Part of a small language model's weights.
Size: MLP 1536 GELU, vocabulary 2048.
Training: a variant of Adam for these matrices, 900M tokens.
MLP neurons of a small language model. Each row is named by its layer, matrix (up: input weights) and neuron, and shows model dimensions 64-319. Each number is 500 + 50 x the weight over its row's rms, rounded and kept within 0 to 999. Numbers have three digits each.
After each neuron's rows, "fires on" lists the tokens most often at its 100 highest values on Wikipedia text that the model never trained on.

L4.up525:566489548513494483512485561580529381596578443504478510557508439591460508579389475520463569437468439469411461516573497481587486611455503548652508450521488487449523448526498483475539526484463434535510543458455453552484476570460418530554442521469393424499564525528511578521510453543465475414464556568465424502571499510471559518411574491510487430532604540491522507586499432434423534472483475472474542538500455461472441513447502498455436514486484518493507499410519479543457497515525462559430469536430526474589453444487556540475530377555548402462520443554570518472554543376515383486453497452439587577452443493402554566534570570475524479530526469481442409588493578496435536533481417462442529474442517498590510506555578454549494481477505478471440526518538456535630440539456524
fires on: "e", "y", "er", "x", " between", "in"

L4.up705:462583505506564475459471479491472528598500396545550437495517439576505474495573534495538568460544533493506432540383511572488487465464475466603536504539475365491518450507471530461473604549514400556500578419561477452531609488588443564571453603486456494575522502503511568534459460555440498487413437507552544470462520525516582516522393475558502519499527512402511380527502500428470485579420519499553500531395508387446469580462458500452457459511433577473475515497464490509505452420462462582455431463479432477570455538484566534493461445550517516445525498504482569407474498494498543531527554472515578532509488511483547519498563489522552523516582363412433585485487491442509515553562447491484546486556450511468495589554480407549464565500556472515521490548482493466523559470459553
fires on: "us", "e", "ed", "iz", "en", ","

L2.up171:448528517444544475479448558488430472491529518487515542509508514545558537489485466557627559512653538494529490498545434546474489437461487450523507433545541437485455430526597489460448558453424481407593480517502494568458535461521564433501456482498431465491503502566553563532457471557514530600535535515544411520406505478482601536455543492586478558471558586451500511497564448528502487563472515551424519570516485542500451463529487484569540494502468529431497486459450545456439496499511510465505533447491526467569563479456502575519492562442510458437454561557553532491447552342497590634489470468513477524502427573503448441557421493476530535514459530511475448544529479581474401493471501429643508468410519523536412502577429472359485515493576525545504452489504510496470587493419453
fires on: "us", "u", " Office", "]", " of", "ure"

L4.up336:534546511460515527484493600403477494517512443478508501590540446590537538561528532516462477466498525524520541492402442484530420497508570432519452474431519419497475489474605538449635529623558391508530529504472496519481542537436461486520499574482553427525446495439536533467538500488503443539433488514444519502461474468462465492546511556482501508539523534486563448531405543478388456527518550559378523448485526551531466546417438534441489512486388493522428585464543415569406504436501433537480542477522539447528473543530542449450484430604562498514530538454495470397489609454415509489448503500482515495506527577515632466400432447541542519490463506479583491453552451579452461433506521496558568516465516536556486379541473537510545459555558532458454480464486511419428597553552589
fires on: "la", "a", "l", "-", "°", " a"

L2.up251:498424553508552521382639439531437473451451473486514444567476534574471321561440500500503538515507468544519540521558475505487421445428489600562512480472503490546450452616601448526494487546504417479517532450421488512471440495584481559424447574558414514500537466530594480416629497487365491572443471419540558458398568486641528515484507555534436576497571487531459465534455499504402467562453534550561416452479509466579494601557488486461516461492482527478501445391513451602470489570522516452428518510488536527479488538371552486418518432529509425456496520528622398501510535535435436544498547544548515431533506513577494569540473491500490484604531465426525457460475490545533517447591399537561477518468464480538443503515480500530519451458562456436534434489469508513411647399519461
fires on: "ing", "l", " research", "ation", " with"

L10.up1198:464446479547550444493506454627476399514485485547471581512424557509461563476493525545581447504496493599535452622514552469494542482466504501532521625513564486553575473466492551492528394505447479516492451426404543522579492560543529457537570528383512480500472433549455518484529489487629474514397432542542502528462498564601527507436455526487502582488463483409511483673449540570457481541443532440513487535482429501484524456490525473501548530504421550484407504466505645489469587554424470529570451536540572557513426492464542480487540548531536481369457465431527537496452546485519473546576601461475530486466511511513489542514544554515530574485542433575463550559440454502493456457512469492514477458401520576522451473557558478467515558453465416524382450390540446486471530420469515
fires on: "mit", "ver", "st", "ir", "et", "c"

L2.up1107:537438467557562456519504509491493494532488431441557465476507530545513523523584358507537485537470551507528524546479583550482484531610580531565647468443477512542535492482418467562468536543512477625535462436524461498520496505512553548450434430474540544514543406551452519499506531437463482487489514535461525540530457556446521454492438494499419475451541475535522512481492435489520497522459497520590461398484518469464497490472417650436501458552527491445479524524497596464439538522530508457502483586434496508533476561423484567535465476507456486478484666467504479460482453540364549497536437453499508512438597523489526518578522451501472468471508445422470523488495556491413444518546466480456546553511486611561459433564501529442461455476490383522454550449481479504409482390476557
fires on: "ing", " are", "ed", " with", "or", " is"

L2.up181:467578569532530485516425493411540549527482469472476527533474441502509565474607552560530555494539536495387528507522444497523525578514575588586545537453527357535435448537455529439546544541546355546427534521437375460507588413575530543533475576520485589515458499508527511508486407476431464547482431517501475511467506468477583487456458541556506613450504531415592453495419604518462412490552576406445536559484472472465540532416406453433476451524464515492529492414603418471495454426489433521506553426452605525492489538476574556492472520480454520499500462451532500460463541360562460514454534493584434428427517602546640461505481460465553581535506463517564516415462469565443432503554428455469550432569472496449476472483532583479557517506467427421456543472455525497524564449577541
fires on: "'", "ab", "la", "a"

L2.up1110:561476534510589471446472586512459556576539479365546566522475502498507563417460470520514426509496530525455605510419526507418419534475570491532497530570556423596529467501552441432425427520475469480521510422481584470556459506540550504536474470486481504593561440536489406503511543402486558470470489464514463589539513514573450480520476505473514491498496495523407402489526504504393531482478490481435506392438553525426507547438594561389491503553540607533534623498575521529474470509501455473464522463489638473593463473534507507484477528508416435552453435502543527434456469572468424474457535536508469487495458555546517579552478435587500587479520512498556424587540527460449519631636506494486492499534415515484559415528498468545481599517449575496443435527541570535481426438523544
fires on: "and", "s", "ill", "ur", "or"

L10.up1526:485555503441447517438534532457511460517613434506568451666436512429452534527467523501429498427486485501483509532562465498471429497436492565592518506485500427576505499444505445444402489544592471436432535459461442487540511480512560547584530545571492532542476525445552599517456491542498550607466556500481454510527532544525474470410541453508550516486515560430471428605567511499503403533479512559514509485471456561601473404540518567436500482552482552519492399502521501489535534492452484561445470467544465361582510571543493555442324497417534480485432459529500547510513506529563500485445506465527575464452372515501445483516384453519537515464529501431468550510538607499540519475501454486489493472517507565508499594488479506462435509427534434573410583491470571441414443541494490
fires on: "e", "I", "la", "t", "th", "o"

L2.up1385:448468604580430459566558504613546485517476483341574446552559460567504455539436469551452540475482556498440571499536511548465591499506508535438547499521514497458404473442490497438444474523582507461501505524448494512518478496516590403496515480460395542620560534529426520483559464475557443465440479453547560559559488572515581546527519526458392495408504469411547486449490459499590558518505447419562488443515427505537475448395559468519478434504541550566450512522504473496534471501502546551574526620561491493515601446542501490528485506502541516507544521404503426538428591483523526565449405461426505570498599556514521538463520482545547406471463549496518490543557496442438537467480455556449583449510493498494455382505544484494459506454474506457477546483542540432479531458546600
fires on: "ning", " Women", "on", "ting", "land", " Scott"

L7.up193:493542578481600515444470567470505370493514496517467533593503472505461521517479514569560540462519575511473531529532568456466432596422580491496555484510522341504500552514455443445471481516527460466517502508415556558538528449567448502433504524448469429535413454566447510342544433498513474443478487516488501556518435512506552452584443530626431534491435500404536485510495614493449525457458513440538545511465520507607529463474487551446440438507450557520468532554611477543531510515492503515525467487535554487559455464579504476480505524548573436484508493485511502400501561341512437539478441423541499413451429559498524533544488481644513463527615524516572625572480526572493465443511442470436449525481470523503432438482459522525546479514516501445534431486526507520510558462453589
fires on: "b", " mo", " B", " Mo"

L10.up1329:546488543557506509575524490466474435529487531495501550527463516502518632602500501486515511559492492498466436568466478455431548550521387508515405443560624497399542508515546613445500534463562406458473513462511509411495441493518531605465428423490599561518480539531512537489498436425557523526441574480546572505523481473530602551549581519499458533488501533531608485525420578420419531498428501507585507520501504497485540533388509518456496402489434495536440480524444527519484446506514458497482527524572464547567566478468486619524447474497563578469502478500573454483501528513582480528479608397523536410437555484406475537498524505457516474477527444548541594622548532615523453382585461506436555534470578512536457428584498506470408419540535441569482471544534439472429434534488480
fires on: "od", "ed", "o", "ep", "ri", "vi"

L4.up762:455543600470452486521540508489493354567543482500488478511408558511493517537506490579447473538484565495577579422408493447529490471547516558548579492478494455488456545507561508484594509521529478466447567445471536495598436464567484447520465452432520565549574544488495559511566451490523513465477487433504565449512473482485522604556440485545468449464495493511571443432527429462480412486479480447441524543528558478470585476510390480527517492422480543565412572395572513594514542496400513617579540526471529572483582521461465513469437466430443410542503522306582475514509504580509447485528595396488554541496516532571467586567501506573515450532550538536541570507400483545430545478555439515543506481487487544442559429460486571536592516523470426435544477468489500464515514448557515
fires on: "ing", ";", "ly", " young", "born"

L2.up1028:521515549531618426561591457473522433539552450512500571505429500555555544518448371512523456491540531549531523495455469467497487524454556471425549541508506503521550497496469447495437572622333467525566468430458501515532488486547469423541544449346455467543550568522503532474469491494485445596433425539529421503434482453427555505466497614524465546530365528489600524486532535563556445512462508484485520549478575573496505599463482527488534522460504562512550495502510511497495459461495440476451522549506484475475406502455442601483427527444477517517527520458541557515519491468554484543424444514445549377502493573504427574469444584572509501566443502543514542387471456526540513362484405456503467507531565560545454428550583570467487558602487447436501603446513458514532573541516535
fires on: "al", "er", "s", "or", " father", "ary"

L10.up181:582522503522491479578548645439491489573538563418479515517440520457510463508578416563462475465497477537445521447456492473471513552471458501543526574511514371496494510419528499474519498529503500468500472465501548475522432385525494488432454452542581503503553501434469471517499400459526441420456461487505448457497479566438484431540432508478459527526500549486480427532540510462537435551545559413555443523523487428545461475424493519468466519360531595429575531487525503534540491560556480529571601490480513536493458448603418477497505445519480433453510538493414468415391498551431496473491448536467478505527436518536615492511401529529514522529505548457572534574518510481519470540595456543565540493457447570504551497531596589488478418540585475461384415470493502356510554479492592
fires on: " |", ".", "'", ":", "–"

L7.up1381:585511513493619461514483535540457473499613509446522425514513607533421454602492454526490508517560495555499455490442566584447450469420473519592539569573519499524470500532441505511514512623599453425581509484422560474442461479468526604467532610492559552499520514557468462487555357489477503551433472469542543487552384550566567436536486492468442459436524424470520467460435521507550507473476550407438525485522559521530465475535545487512440514480530435477452478476591489551393508454439493552527481550510538478576363475546466531549457462496535533452500500404562563500557492516449482540489535477483428526506460515497531463479501451528505523491492528516532551542532551534495515530438542506628497545449458515553486506493435469485454484433488481412420541489585573423513550480482496
fires on: "is", " Sh", "y", "ish", "'"

L2.up1170:435536560555475528522558546510419402477570434455552489536447500552574403583580464504453540502524557532529529559466486458474483547459578540454649400473505409519548526495494552484502625527532477452473502557521439538572509504457498518518459483463493569533499557519502526486534475426486454432546495392533458507475490500482555515560476513547382392344490480398544496531548426575470376511510503483506480481494451488523560486446497574513507430503538513451425433528498440617530469451452526627498516560518574487490508515435553582471439433504520475459474591427392475495445493515380533593497518495462492487433510575437526541524521461566572503550442465493468563409536549532562533436508452547488460484479450567462394508470511482507555466436567436423488417514486536405512556337489506
fires on: "ed", "ing", " New", " to", " building"

L10.up731:486440598552425485454512480505521497469531583433555553533504485532406560500437527574620487387498544496519514581510518402390453479447519496577501478526462477555607448536450383524490530503474515590478506440429496540529463496609512514542548422570480532524369483402486522403484554493484390467433482493486501485565506524630518518544519478443412584489608451391472524532490546621402462504434551416412520425470519479462529472527534537455547562434556519538487572522503651586522494528463464503515558492477631545537558560526471517527457464471560495501540443534591519353476480511451459515513555481541543535499493539451484487484447445442438486421567454541519449520519499480503480493490518442419486449484531508540457524553553546533560579469434549467460493499418489534629528472522553
fires on: "st", "et", "ot", "ur", "rt", "or"

L4.up605:496629514394647437445536546401491410582520530549515433571449479566460519458402580431503479502438484517511542476473512461569467528455522503608503485459511551469583442559526499470511470574507442553541484491500554412572449464442430473527489450475478495514473505541588498508522453467562454542456576568463520571463403449515505523470519548520578581454512619540501534495464491478343450470495491376527469518458545521483486490530478522512426435548517583533426509597492531526545478508472465523484421506424456497632576536508519435408540549464490408533479475510465462428524562461457515579534435483511598500524565514488508412643510480537512516519523558532527535517483464523487473368546431455612544500574438460520545480531437596472534522445477508429458513553385500472501457466443504
fires on: "w", " st", "e", "t", "ed", " early"

L10.up1238:520472491489593484524530541505558459558580368504477524574474530420507504469443434473551539479532557484542558507530502577447460529442414468476475532464489492561445498527639501532497652504481524417493433450427504464530527475560482429472570482461540414498429452611555567599473494569502440520446470531555476541478564466552491557480446566621560526486493539490552459571543495500583475534532455428479575604499437536544521534503491576430507461535502531535534573446509588553570441453459484592414462424381483466483454416549490557331492553510519495520475587540424485496460582404507533463474497500533569531576517504574508483533406486485497562496571489537529485469456471488499486497500407506544475491464564527472418417592464543422526475494514472469441561487504575466536575484558434
fires on: "s", " un", ".", "al", " in", " San"

L7.up1334:559507551499546451526499521490499442457540518524531538631421474440494455476477473522489511499524492545404489539527518520506452504541460570572576508445485529568529483448365438450506481477460398468523507492472492530588450473547452393488566513495577588566458432491511578384469517575525543515500474491516456418580524526567526500506467579487553467420546494457552427525437523497427507552447510471497506483565493527447422423421481549542534487470503513543487526475432495562461429459466412523553528566513519358511500472482557603495491485532447512502516467352581441470525571436436603532384501508403457584390532494520561519509462579523572526451502570459471514562585534435429460533565560505524476526449517599624599452563538517450502511472507526489562525516440495519546397528491513
fires on: "ed", "ated", "posed", " known"

L7.up1269:457441511513475540464634599475547550462558494447532520574512484495459432528521545603482483472493531444389479495506563552470543553441421503493481489517538552479588506448564426461529389499515495432500479455490466440490382467434523521474476488465473456528538452575472541336582479473481460572425488465548539450470519556538482571448550466542375439531560550561450492472643406406524511476439441428522462489518560587587483392453555500509459609542532505499511546409587479517527516445447476485562563585497530457547527502480500425523435472600491502487536490570493521479598483522506499539434472489426505513550521509498522524526518526634530435498542570420476514589516505480475593434560457487541523453495518492523406411555426473484538520393512478500467526538522459437432528464456561
fires on: "th", " University", " Republic", " ch", "ch", "M"

L10.up725:584482505469504511591482494491468466634591462558500440464580572495468465559463482506558579516505477548511452516482514480588547482463432445458489462450567410529525551429559496427452537451535454498534425447448462463478448402565489490464544406507634541590441541539509609497622516478449481443512512499489554463445465502474518489550341508531512469461613515543509456497540474427416499553470504447488483411474531520511481402485539558465442450500507596483515483441461492467562415416518475492523519509531568488516487503467459594533480494480445400468457541574397592553538566514438438516483517404553435498514477524571600573628484574490512391457484493466457518507557539506468434478501479501457507542543536515472536532482488503487418511474519423469486482561563572464565377503547529
fires on: " per", "ad", "li", "air", "ve", " Per"

L7.up1320:608525517462588385480536521464527407511532540505484441515398538557558546544414467538534498514586518447479428485586410505458481663448615552536500541480460506545600513429419431466414476686476460489535540487446529549554465513581612472514465405501480496530382475522484499547496451515487454481411509444468448475531440430474637472573512550576451530453488439488542549465479542498470489406435539476498583512523515467522419490434369496510494479500520565462417468463637485501545487541544506538543484531431554470531512484450540578465468510469493532513539536466492464474493538436517479613569434373494460417455525588545510539564555557541493484462546474367476479525504517498462474476446418479538503476433452538560460469527485499525464555458511535498469542434541489478453531461488569
fires on: "=", "),", ",", " ", " and", " a"

L10.up1489:635476507470433502568486531519451538539455572379487570529532487472505559487469495546432516528456436492451558539518481394512499516529466487560438572534548437429569446511563478423446630539558462514412433499628526475519519440517450574558468443555515524593577485487528494467524439501468473417496424521557576513499441482519599440530513444522478517480563539445550498533468543522537475573473495479529439639450462483429518410547590428486499468466475536534427566489514505556509447530439458534449508572420468497476533582453522528414516478510466537487455559527522510541401513474543510573431456373457513433498544505535457477506590590499550501577537478517433533554574441521422457552429499562501565592524419553569506485555474554509404476510514433424502511409516535449466421544542526
fires on: " so", " up", "o", "od", "il", " |"

L10.up1237:532480502487481482518513550545436512472482504488473552470521502520491492538467486536502396489477548499521577524598421516489436468573494610532482534527526468465454566551464465496500450538495450536511536383412510517525560399445474487496475519569468462510447485511521458402553458552517365491410441450493502411596524548581519501580492624558377639538543503527561448497493492497506441616431490433579519446440454413524605489539581546432566507519535518516453514492508615548523556376540481462483484389510610447476493537493424520543447557476517443510561518470493511442526486467550519559490499456530583398550489577458484549488448523567483506511460585433395500468471406565502417405522480483473543448448556492558501530521480548495489484536437525562464467498517453518527492460523577
fires on: "m", "ver", "ill", "om", "st", "ot"

L10.up1019:439569509565485464505475594495544466463537433427542540586527526571367430443502528541491447521507448499498466548566411528428451525443529518596461505486464469549481417505411443506498598522490496503525481469514520513433540527441519465532589513503454434474497466443494392427532483419529473440499482508534454506520428561497512542535476559531406520550522529469505494469475466551528533583483470516374494543500540527574563471517554455494457467442512541412510437519584451499450507529427508505521536512444536468544472479498486615431527526502538515474505497423556449523472439527507490517419457515457501516485474525429526453398505579573579589477475547535557632568537571555514567433536577506560454558408406523544522453604472500512525472443575492498398523511619483499508595494459541
fires on: "'", "ca", "is", "ga"

L2.up441:519545599480506527533549502434527520522451412469557586606398466462467525566549502491460450592498436494433647560486496501468510633524512509437433582439491557547558441418510421472424538527522511478553517428574562419600437568469550488526520443388556443608568599446479502462537438441518509537493552515463559589531501582496514475508512517494419484491470486513477436553448568513542423489450454422425511466501377525553524543546469520453503460499539568500458558478534496517508456461437480588568504439482567436507541480452492540567469445546461440488539504500524527537500513510457575571436446475546537559499520552527455544475498539582572491479534516542509535481493435520554524402607427486448467459527460560464530529539515514453497479435447470442474566442497414458494603435526512
fires on: "able", "house", "See", "time", "han", "range"

L4.up317:454572539475552536510427506546511430623540458469498410531501494573508381560410438501496494440548467529512466412507555570545446442393487543566502465522562485483471420386408575401451469558514497472457569415599538455623509486530425563513416498474584480584482491519464605503550536559570514539474491416568540503420460546534518552578456446592516480503542494498538441471419526434480384500506489504590516458492495478476520561479469554513479482495526535462381527509488434564533464487534459530479488495526507470551449435478472508450471476595486574486549484480470453468455503459510458552498527414469527470450545514458505473569527484515516386516533497515530488516480385466461517487524423501488552496534443485567514483519414371551609612473540487470550407547430499381507503425439475
fires on: "ur", "ed", "iz", "ring", " be", "ug"

L2.up1074:576534461483542458457570554456560450493428563462491449605515529542552532440499512585513485479504594521465527490417537511477512438483498535551601481558583468443494477439447500533475540524427435528504533419529525458490517398527475442590493553436538476530533574655523576516488484551466476544365518428521534484478511461584509524473435579460495496503474585492488506499358534547391507497477534482559481546502483471477479492452524530517551501500455585483426431528556487474534398421530451583483506471459483532533539501510534494462556574536471552455535480484451581443548514606584490470559516482480582515451506532534515401566491458553492476470513461555421573559489473473575559415498455478531602562483451493515523514526470512415562556468506587489546437480518518499511465505513464
fires on: "n", "u", "e", "ed", "a"

L2.up280:501555552583556429636559504540470509587494354515527577535537517546462450482535496528588411494587539532485513456502523540511393485383497480435440456509578471593512488505479588497507577452560429465486533453525458468542443500627461462481512466440485459503485524461440543488492552509480452485524513479518518513591521562594479542459429478586440597495578490510477454553505537482436572513497547487532522412444505371526518544458445594493418514551439551497459534448458462506473448386540484464439496498552464440550516631523522524450520624481500528480359564469516437522427534395415461548527501429531532489556495504545513476490497473531512492506509497444483449520514475537486534450467459503469494487484428498577469501472517487446571504467484461515479518523569561443517580420589506
fires on: "present", " near", " through", " North", " River"

L10.up1397:605426568424586485630443559538434478584627540542536522537381482449452594537398485461533600458492442576580469540535418556466431502397457516542508520595503472488496507501470390457402496509448492430510562428444491458518461478482553482554480519544482441515453465424489471400529374580502512511527502484479410491487468568563528539526574464439410448513447541538478463469467546518476451471491463502445471444416512473578472465552542517455448485491571432527491513493678485555428488611501456483496454543543543441517445526529501507532446626508506504454519397548485510465423515523548512440441511448517540415423403569504448530508527515561523572515517496501450524455586522610525549548536541486490427461464518555533431528505500539484474492578558499410451551438490574472568530504513628
fires on: " d", "d", "ul", "th", "la"

L2.up421:564526490457535542545510447556491445484512504539510526576489494583498475605562476453495433598515491494506502517542515436511462500465430495500586430411584538462429492484514493497480424489509528503491489383531516488509452464461458483531366552572564509564469469458480516466521423623607446465468487499495573535584570478582550477593455461530474519518542472520565485482462479562593489573493579478520592627569408445559543516506494553550501442442498441403493494418584543418539448460576502556551443483498493504556485411418500561533481553546541497474608558464450572406431535591508455515508561474503565472534416483493541428527491487526536519501473492486484581491446507501526443420490475539466513438450482594428469446518533478517598407423543489466469430522491527525485482504504526
fires on: "ed", "d", "ing", ".", " announced", " Sha"

L2.up1377:547480520554534502575542563507521513504478529425486560625414476563448379516440567535607485459511575487488488560509484593526429515431562540560606470537505469477487433458489377478552506547524373486574541405490425555470597516522490477558449512526524586500554492480530478536531413479500520545450453552460446491455552542534517483420489554453492445513489535453415447452446530598389463471474548569449526594500490531522416534426481526371488514429401526512552495540615495527532513461478497538508458527480529381546513440468479472419468558587526451457495513520564444434560562536521476572417473498469554532419568518485468540532503471408476497440607572569475533501513494593515544403495470494469533459456424590570508444518477543471462553458545483422486529496483526476451577543593512
fires on: "n", "ma", " of", "a", "ana", "al"

L2.up515:518515562413589350439521531522527478566519462459464470527451570518517590452567438535538495425504553613387457417467535523595425573508571471557559450519463365584500477516604526452477507534513469490531551443459610455511446483470450491462540652437523450539486445505384550442539470496435519392464474449487539503507463519497536556511478541487490557461533530448621500493462407423427530552488542567512543460482609518532500404495549555487482473531533538527526494433580590473499454529507550554554514485550561504468356465516507526444439524439525459494520565458430520485575510475564593545490456527522607451519421515464507456620453521531525540533502453490510558536406458525516409460478434473593505418540509459493397566529464499436476522460522512496485485550561544422498532492434542
fires on: "age", " start", " in", " career", " through", "ing"

L4.up725:561485457480518478423410570474494474490472407478502543594475515574473476482469518594424489533522531552444521565480508500471498560454473462480516482591514454481577470505515451467503564577504448473525581444530531432523484530404514444546622478458564549552587449442476549476590431513526504598525494447496532424482467560499548559534535516498561530506452533482467502528545499508464470536516505569488537447501387476571546558532548531521510407490512502525429547481595541565550424479552514659626507410488563459526493561481448495446510410472543528421580577520465375535534545474477522431498484517476572547475424538424512489485469503585576465477545560535484450514461429524532494483498445483551485496438472478529485519496551510450486478550518578576461504535490476410426495478470468
fires on: "×", "low", "-", "time", "able", "ning"

L7.up30:509510558457506430484470535462474504584591494476532493572471464473563527442412494546546546479485500492521479484610507526514466621482457543534535507552493508555485467402509442440424513597462433427571517476498523559496567523529546471569508508558459407584577512509508527511558521485541451583473417457557461424556452519536535553505521557531480596497516528538480421518486513637525553560412532510636527499513406436512537446494572498450403424516556582484490477457492475475467415510459512601548544556456597542509547502483486655491496501396490469562497585431449388397445421425559536512437413476444495538495469559465557458550416562544593459486524473559429512536516511474482480527461479574453465499483388513560497476575470556500547460518526553530480524518578498496473530463525614
fires on: ":", " a", " an", "o", "st", "="

L7.up1353:554545523488515538557489536481434536449613453519532531654451435550442534472510483529488602526494517642491504532524492557498550493424460527529524511419627440500519489505500512469509509533586513522525421403539544541664476483498485461475474571479581461482482433492449530486503434508477507437520433503495548448526464497520520450483451520498547553482563494466471483374444458520420463582465531564477462474433477427467540405428523495581451564530573562514473546537508428562453578473499456500526466436510527509430454496624493463418488504433499449516496503440623479504528556499452491509436503481615543496402457408477492441497544458484533576550460519521481438469547564486448442470476478570579432565450460499521512572544512520501461577517475463529521488458503561485424484483472555
fires on: "ly", " be", "ally", " well", " more", " much"

L2.up1181:450453647556495454468553559489489477534459514359523426581498579585423494433483479607571488385493447558441527533549577465485506448484534461573525509534580436445538452426503505478453490553521468452436430418443465438551440465473567568552595500474436495519536496514514483500524550483532420431498525370420494551484474459611476492465457588449456551523492425463561479531479481462584453530464442463490456458418489535473461505485539529521480535475472549508512542503525529405524452498532470570574554490483579540509531473583527454502425551556480410471492520407512558383467522529548479545438479348521498501469441499465607395533537407541532439509528475527536577577561526477451469513491415512490494411510490463426455506536416441444508490542503581516372450549594509523488456339520552
fires on: "at", "ent", "et", "st", " version", " its"

L7.up1018:484518500426480434513541502485562375498511462441476584547512488456489487579510458556444522474505500439530501465488451423438528495438560527568477506599425414459404516469563500442485557502494443388468559519456491522448583461607468535583398416486496538499539504536415554387584497482572506517466484447545493468437543533452473523515483450566429548587508485476504450472422482551453494508496512477521627467519469457557460496442401469450493507556407543499495559506536603543545505467455446538465504467467496534559483447580546521436444423577581467460602639478447561510551613435569517524475500538459588468531465447533460524546387462507490459518444497504550433448480518489544518429516441485587561471431484610426485461560468581518477545480493457503504544497577559429630538484536505
fires on: "on", "n", "s", "al", " of", "or"

L2.up721:517468516497523432489533478486460501518565422516586557501513503571500460508434500494476583427508545532592484547607505541560501468410459560507536486515461483517458416552636442509504517521504465465499530518488525492469513501565459481453587537565432486443536396470471489609521416531507351447511476422492608441555450464549597554466567489519484560485633562401450440534468460482428461554505485497514536495531553459574455447543480465480355533546528469471472497503476525529388481469374479521489538487455476422501521544566518565433528566577420507446453562585564467517500616505430372568481567573500446463539514533545528386490496497489601445454459528504601528535471521436415507490506390495574487525370519524581453544576482441521436499534527537465433553508476516471439591591546534
fires on: ",", "ing", "ation", ":", "),", " development"

L2.up857:449477538522447431470496455491523518485468450511485467497539448544445570550498501508486482525531440553402534450497520614498461461485523543599503495611482456567513458469481526421464406568461521455573509376458525517498505489487486567503591616396541507514457494492435498464477514507390578509443485485515596486506423542455576483531472539553489559462454473362601460549441462519495462505436427580570458594437519452597559483479456546538529535521501561560530464500529542507525459512524474674502493436528547472459485465489439495470427528445552471516514568482444604481534487450575513503505451553468559472482438579454481545472440527646503485459543517471467543461558477457562464478503480516529519501552456583432325544504508501428364545471589448482482489422517511558444483463493680
fires on: " career", "ly", "ive", " first", " start"

L2.up1326:596560581541446490569513520532400438581434434470603583491522426453412483508537406495486601494533580523577551488449456523432553492465464520488480508531572500589575492549424526490452548436569473430464449469448505515560455513513469487424483494474507426483479534433497566547545428559486476459475490451526591530579489461546558556408497520543498548414553489506419418508547437536478553580474467500493546480484527446501519367435506558501532506509554513517496578498445537493480529371484407543442625438501470547530573644499509469455489493494418355486503515388489489510485527441387426450406472498539438522404450476477587572530492504479552520415544537544513535522627520572342474492509492517503522494497484455613444539522545598527499413515606430430516434479496457480520495484566523
fires on: ".", ")."

L4.up1420:459519590520531421617506590522503380503525413455531474621545497556386474518481446575546535519477506483479471521521545393525525498490443586585429489467513484449569489569544562478561497480516533500513524483505479471564479589503494476521526491470467541522429488451526598619438457568536570476507480541500577492544437373481531508457512488565497427469470486468525475617495459470550617520514498446456558556507474422516452455484507588467427548408499549521462532531482545481573518493499435550455540481568493572518478428502502561473502553406488481519493477488527464467590564429467486519437418498444462516404492538458525511503502614528515500429492434530526544574453538451439433484435423523533505445555438466432492458542488530404518385510504401530384507497591456469577521504565496
fires on: "ne", "y", "e", "o", "an", "ist"

L10.up218:538561476509561506492580526444511380505520497434476504604400473526429463557522472503519523568438570556533588510561447412539499531460461513613505455508527407479401503431505461454375491501527552485431471524457483508525418529515521557394545527522517591542474468505375510441510453553507427408465496578464516482466471456546512569537518572544470509495456543465523469489470462512504470559530528478526511572458407481594496452517423511541504542510507522423555433462533518490521483529475453590544511466492505408463486422532541544473478489509561512495430503365451476484453504548507537483430488523557525470430418481523477525475466578510484496491484556561517596517482472505488449424625492492560478426446506496501499445481517508562515500420604373426457457518480543478468477468579584
fires on: ".", "d", "'", "ed"

L7.up1228:519557492510523418522529471475498477522551571434499414495501500573456414479432503544467567528546475580442458491552441537497499567468499569417594475543558446539454493476475440442428566553528463536559582411461529449534555519483575498476439437454508514561510536518405592437531426430474477548465489430546473578504394490537646489511404538468456465454464501476496421452477528581541535576477540490517502493524472464447619438416484518495519464560537539455471480545486494432396445578515501566602506547444533463518530508501508482475387544584553461437457574422495530511539549453517564544529462521472526525517417545544552572595480534565533385446640509510413469483512514513507479465461562529480489460377478544568496489513586583424580469505571436465477496345479471498542502515457528
fires on: " an", " of", " a", " ", " in"